From a checkpoint of a small transformer trained on Wikipedia: vocabulary 8192.
MLP neurons of a small language model. Each row is named by its layer, matrix (gate and up: input weights) and neuron, and shows model dimensions 0-95. Each number is 500 + 50 x the weight over its row's rms, rounded and kept within 0 to 999. Numbers have three digits each. A neuron's up and down rows have the sign that makes its largest values positive.
After each neuron's rows, "fires in" lists the words (lower case) most often at its 100 highest values on Wikipedia text that the model never trained on. A number after a token or word is its count.

L5.gate813:474481485450463526532539498539564536552572417513515551486513513488462556428548427478440511564503560563382531448455507463468513418528441556493513526454483486487445376499595623493501447574537438435499550456494543536477527433394458543510470448557522549484493512509494471490486522503470453436
L5.up813:550418437504553500477433462534516605517458487440443523504439507465505453442522537452480469536524511569527502565502536377447506446546496499433492531466487405508626497475497472424550534468445615461468598401464532443485464519510492478512589432546423525479456471452467454500524476474501539511
fires in: "in" 45, "siege" 5

L5.gate134:504353475435523482447550505478535589480527484580624437430494453500528437545529474486464487533574452545494511504533550445478487482451529489528594505523403517472548506500578485420437510499571456485418521481528492501479468379581542587574480556595534450450505530465419534473421533440437592500
L5.up134:445562472451512480540472562496552502547553522522468589611511496543448406487476526463415444429456486424445514428577439480534527513594411479529454556469452526526556513491481589531504473614465538510455504566568489501497526478497608517445475476520468444598456573493523518608481484518569400525
fires in: "not" 20, "since" 17, "t" 16, "never" 7, "ve" 4, "in" 4

L6.gate686:476520464449457520553502539500539536477472466492648401520544371523466474467471451519408552563463480506516492522499533545513516556492537449613594528496444604496471493562563531513442486593523464452541531455565561491373578512451564468484557535620481546481567518420507505465567461472411475471
L6.up686:484402565433515438469520451554539444463572604517462528472478545529467557491455351466491538375461567490602508516526526404417496448550539465628564463540510534547497512561473490454476506432516523483491567564583561545493453437538600576443528567516442466480601414450511521566549592477499507497
fires in: "not" 22, "just" 14, "t" 7, "far" 6, "notably" 4, "two" 4

L4.gate172:418499469376432521559573526521563538536554497476527458519567509493512438521526436526502505457472529604522549503473451368496531505476468486500576495546538374448481543485512578532567540534540453487576493467594510523532507397460473463554445518573511515435434501458503398533448496599543512556
L4.up172:399443482465415384541503510573390502531516522538494537528459505443462617482500487439505513537414549489529499425567514449562582487556460455617424563524521498413597502425465555517495501489530567493451485515489560519462492528545547404534448517572562454512394529441467499500576487498496594518
fires in: "to" 17, "and" 15, "north" 9, "west" 7, "south" 5, "for" 4

L5.gate654:454522491454504490517432550493496520575491576476525519545563566481457468519486496500374571489472455440565617488434448410457547555528555458533476603507559434554434427433427491567462370416516527510578519499520519392431394463444526494521562522584465506438528518532525503465528536533504603481
L5.up654:475512512434516474558385516470504510420477473511510552514463508490535483511522502494490604450505535494610611407519494485537553524445591475590539559460489522500436492535558472517469510434617486484439469558483539439448495403459564545620529524437524500443508475558567559441506545493451437534
fires in: "back" 19, "up" 17, "out" 8, "discography" 4, "background" 4, "downing" 4

L6.gate784:536430567394482375464580513450575476436507445542588410465521581466421532504527513562520527491502515517509503532477526575492430468524517536586505597496546470415499518486472405475473539522616494502462565537476542519497506451501507506578467571555505501510585423433497525493584536527439510495
L6.up784:529463530447449544495510486569520456506446531503462505633495487426457530529445514483494501449473539488529552530414502539445423492449507432475510486492538438503464493528381471490531463486451443604519487575459566484462489415415380447475543453443492514485527425566505526408556496565532525486
fires in: "to" 24, "could" 13, "would" 12, "may" 11, "is" 5

L11.gate250:419532477439560473512572494463462507492601479502512572460431530492551504453494613483496492553475431549588509553478493519385486521490521460500516554455464512556500506449506490479396521461551413476509430463461608493436550533469668521524489525457435516506555606491537487510438519506427472540
L11.up250:477465488510528533498543545399435496473529483543526511534456439557505350480441531541465469417514501556597466503538439496477553431510523473448496530444556413481605543567513550511507422491471485548509504488504523505440483537445548520473454550533494483565551474426494482509490528487499517499
fires in: "her" 28, "his" 7, "and" 7, "all" 4, "s" 4, "be" 4

L6.gate232:469432517513436499431478509507523495517456413406524423502532496521474431613533481560516424498392475487475454480490453469424465434457581468489458491563557386434430489541540484452483425418504506464520480445519531466392481406492449510644474574571581481498573519455531475455480502469472553481
L6.up232:428427441541449396472476492509542492535504542501454493518448472497520543486490491621477494472510502544492538469439489553487550486504489463595539466469581493529483435436392652393519421497474435481572574591451573560494457572503490450523531529463541577483504400530522521544454548509488515434
fires in: "to" 84

L8.gate126:482539434463505415440524520447436546585537490493476532465455527435471506463585516403493549502498532478506470463555546555514466430503501412515514485505528576513542588548481527478520443482538461481514486552504548598522501571507548500569449549577531588443546452530429536513423531551461488447
L8.up126:522573472415477541407550522532451512497547485466515432549516581550522561576506431460454491462476483508416531498503587566514452477543451451477419533545616525495567511495486490428554588493583470445470432602468507474435492578549534555560460493567562509494538507413526538509467455491505542523
fires in: "to" 72, "by" 4

L5.gate726:448476414550499489512481486502464464519545471481565532388510485457500410545542490469488529480493506388513543557412451424553557613523471499543551495581497397508542464482481547470546448482610487404380595565419491512554480492525470524518421550537482415418473545458429546465474522538396562418
L5.up726:456505539575593511481454511509475556549507608505503551431492600515501438490483505493439473477518516549490512562490532508502518458437438482460491589482473464579568446476522519387514449492565485437534515504445568669518515572464514440549484532487473547522514472451525513552509459497446532592
fires in: "to" 19, "before" 16, "after" 14, "from" 7, "and" 5

L5.gate507:501479354472486516531522501478515525485453455475548578463452397498502433455398454480445443480497560519519471529464506431482496503515440516484553507497486467523481624559559495487461511562503435475440504565571489527581548461486524494469456524477510544486519566462440552591458565506463556386
L5.up507:475489595457574455473492519527453524512607446428473451553627418557563473508485506522505491469471429474469541523403608490568533607483459554576562532517511434430506564548454583493404459557542422502469513586448560488521554508445432456522549460568556538570470487476464492419476526490504518544
fires in: "to" 28, "not" 22, "t" 16, "never" 4

L10.gate398:483466490532473546535430549360566503465501398509540527447520463465468522443505525547472473505497491577542455593387523563459514376525412460514530488546461532586504492435441487523536459495552443513459524480443529550491447502453509422382601486502460465526465554551630548474484552486532518472
L10.up398:534559544556511465452388570494541521521504444477529447529519517542613408452430493470557465462488538507485458463471478537495517533568481551453467464584516543499503469599545526579523544556496415531588469571476465588438559542533533534468412463592486498535450553493542440529474498571462505499
fires in: "or" 40, "and" 24, "a" 4

L2.gate344:549473466511429538453474460477515470534527443568415502524525552459428584495569502424421472494625557551592473482554546552540576565427513486535544506501522519555555498527508487588496469401506595497562514547497486456467432536439587439541516540513390462475535466530588494412515530492546532484
L2.up344:554468538561438439550474556563519547577465522396523495509557496571542445532443375507470476518498488530466502448354446497604471521510456467549461508494558481542599457494456417499495500496524553497471515522440487453467508512477477526479412545576588496459443515438517505486423552459450400522
fires in: "over" 53

L10.gate274:443487448411452497558547503448443588484524478460596385439551543466424573490579483550522628603580556477521552536569518481470456409447530556612514530565515528508633478447458513534485505442456528469463564548433522436485505534500569535512572539478524486567593505511448526540468417482523501564
L10.up274:531447543456478588549467556499633518561557478523519472447554446489472558448448455410440495445542543518453543510475507508489508432470568495554588455457566518501460545476539430557469471490453532554480523486436562400512433540545548407456560481453472569554547536479555437466558560522476554452
fires in: "a" 32, "not" 9, "to" 8, "can" 6, "t" 4

L4.gate595:471435540412467515522552548491559447479545393492570415425445528467426426527526502551575422526506557574466462540481564512478536530504463555570547571502444454453569600469543500503433438528577491398508498580488502547501454481389489579488429490535525450530480492425398545588506493523457469502
L4.up595:404526469448481507440573525473526529527459542560421537481432602531503536488408460430479488439532519559546455523544549533431501574639567470465519467538452512537497435521537495479561525439514524496616545595465462525513424498503468608444430543491538426503469430459501545480568432509481528547
fires in: "to" 51, "as" 7, "and" 4

L8.gate110:521538458478501492512553524447496521538536458542589500409462567437522464511600583493450509649459423466486490462592505536443531483514496452413471541552525492527465533589514572566512519440569512507562540619475475467451529499512519628603563448504469495527432531421516460509512475530485428531
L8.up110:646511520458513561397514573532578602548494531554505443503587516525469540479563478474497504494496528442487474501516547550492436484452532474510549550582568510485401550495464465420539443486477443544591485524498507564406453494596500444496524588520479543553542469420483475437571498509496557474
fires in: "a" 86

L2.gate67:489454412429479528499472454481476505549586443522527541481533542523512574523502447408422503487481445541421503555445486429461521544502616482442555498578528370517323460515507503440579507404522550413445461441436480563492428489503566559499530562505513405482502630458495499446458531554431435488
L2.up67:529496419508450523406437483494438505579564495523495498422375545433493573461510520491531485546498433603461517521452499480552525553493555535480500480508570491505444448468450431520561510486471584493438470452561388539515455480472514463445526451502517361363461527489444558483440459540636568486
fires in: "in" 62, "on" 4, "at" 4

L10.gate640:471465486538508529548557434420554475551478498590475462387477477525514378602483521509538562464531498534515506450559589459569529402529555450550660495555440560517489498533523494473429493528506514460606460499479536554516469499469481464538580525483485561538537401547530546563459547509522423506
L10.up640:476521577524511573490509538490573512508519490465550511499477449540555492588455598523535468483510498566475511541443564543462544471459466517417544605466514389571449430520460435504506445464542492498453494474493380534440458567546590516543563506498544483483447463454474491424410487444512484554
fires in: "a" 48, "his" 10, "their" 8, "was" 4

L8.gate387:581498531441480541499506541543586467595471523498421423470545540444530487557416492570542540626500494530591479448555499435463489439416527474417456540543461473351468506476553467496538468502503495471496491608487436459466468532473471505459521497470530498509494508543537557519556500478489552571
L8.up387:465536416530519517481535535592578541494533500535502453456427497472459504454465447473463551449469554541481467488570529597436549474463526415435433388402475432513467543491492478541406471435489530527452366464404560468483488539449433540462500490487467442541568530487531541366509547610406520459
fires in: "over" 31, "it" 11, "in" 10, "him" 7, "an" 5, "them" 4

L5.gate2:530396438494549446452483555486460525499474511487380492516434490531463488422586467549490530466464461513534448435532541491420492573503554421529594509519576472420515494488536547467566494460520491493511491546521530522468478473452474422545565531521466497417541483495515505572449494594500469451
L5.up2:496497472571505535472370508447415494450453417449500462435470489629464532498472484476538455527506483478407485488568449564425476586505552501573479380524488458520479542398600473475519478457555516464456552576468461492522523424425562441462435474489503506536603496469614502478436487518416500443
fires in: "to" 74, "over" 5, "and" 4

L5.gate429:457390521435485427481442509491566524468530458529666506514481495421502454571496462500426529474530477437416512618548409443489535457507439521471495542597472493587509525547539491466409459477543502491462460530573521516549491467562466594609486523476491567512608544454497527509451526504383514513
L5.up429:497511551508491453439397526487431473536531572506544514479572567430480508530505424509475483520582541534464598514529486494437426475450439499523439523551459571603503560516492507442426465480498526501545501546553506486509552509463416520610393507540452508525493562485462505499486459427456566583
fires in: "after" 16, "to" 14, "with" 9, "while" 6, "when" 4, "despite" 4

L11.gate465:535544410445537429495500566586613546536537622536561487513488481470459561441550542518410540517505554600494466402432521497443450507478492419541533509571472474480413565509500558550495640524441546452560521533556522553491491553482556413507487577487388592484560475550484452537531467538406468502
L11.up465:484500440422546482469395578499505544497556574522539580470532507421496583520526475482310559479510422591429485517441443492458469485539392442498470454490472407586541531408422527480493509440570538468510567437484539582470398531460458455493443578585460536534554495473457475552441487506521535573
fires in: "and" 14, "not" 12, "to" 10, "t" 9, "him" 6, "2022" 4

L8.gate586:499566483479420470507543540527534551594491534460496502508485522472463527527543457569496463465457487535602471500562506390429498475530575535602529555421492480569515498374493465580430573373466521500555453538612513488462439460431559509425481467528571472432535440466555474563579498547598507471
L8.up586:567501466499564499345438526605542457507564492562437421538482515410540532508478514547543460464474457517524442508529477504437471515494474531496500605483439550523485485447505532592401518484493471497506509524449496461485404480565501422531510532575435555516466474474456504586468445434443502473
fires in: "him" 20, "them" 10, "she" 8, "up" 7, "back" 7, "it" 6

L8.gate249:512524431476555542404491535454531527551606439489610539425508442550548413522545569456495618517572456481428401479424512497460517518507524430551475505575543435473451449478473521417473460498517376491464521494482515565459483518607483432397525595497415476507488532458462471520532537564482520486
L8.up249:446453490505518533573506531515585512464520487465586483414533500509537584551452539457572604451482491538565524410464564584438514484517455487592448472470529560468523485478489470524465528548494556520531410530513449640525456476510462465471499536568500518477524552514533537590558432454545486484
fires in: "to" 60, "help" 6, "and" 4, "helped" 4, "which" 4

L8.gate49:498455478558525517484447530561522469520472445568461497501575553592514533376488448490420422438523557495421503452458540530437631426531516525485500552421557512454473469451533445422497515568503521378423435478464506554525511509440499516495421430556479506467430506467495572547525567541511441578
L8.up49:470498472409559375508462507500480502458508452503472475575522503529528388523597548414497464533478443551493512495440513478511620533626491579479517552495436452569377503562498524571430454475446495413561448515467524488546443514539512502544424582468500491491495472420383434493488585477485471525
fires in: "in" 55, "of" 13

L6.gate587:345527481493535511505498486415421466511537425481575510494568585397421525552537449502487499511500471516520513481426567445438548433473519560447590459450494535565524369522539542464445469505608421421510546639428508502545541476519448464481412442488475452451488508500456482517457514508539466560
L6.up587:511471510405426531471469431499615442509581541511476534412481510384530431477537488503510485468536519442589533567429531415453538465559535505474513454483545425496496440515569538454568438473521554485517519503509469526502598400536599447511492418415476638468505421548516473558518491510516492440
fires in: "on" 35, "since" 9, "to" 6, "after" 4, "of" 4

L6.gate9:465492443432509491440487481481504504464554545570449607508535517601434467491516600377479479524569483486519555457564507381463382486401560432502409526559445519540463517491480529510515405566554550445514511502556513471481538393538493460503545473536604510379580503489486587561549552535508595515
L6.up9:471484493481554529460453446573435483588508477495504411459521519574484537463569452486493503468488529491588504472492473479500483481380592550523538496393610521546503439419539466483570505433577500613509488545384403474452607535497577538579439471525470497538536528458560461497497472505492506574
fires in: "by" 28, "in" 12, "on" 11, "from" 10, "at" 7, "with" 5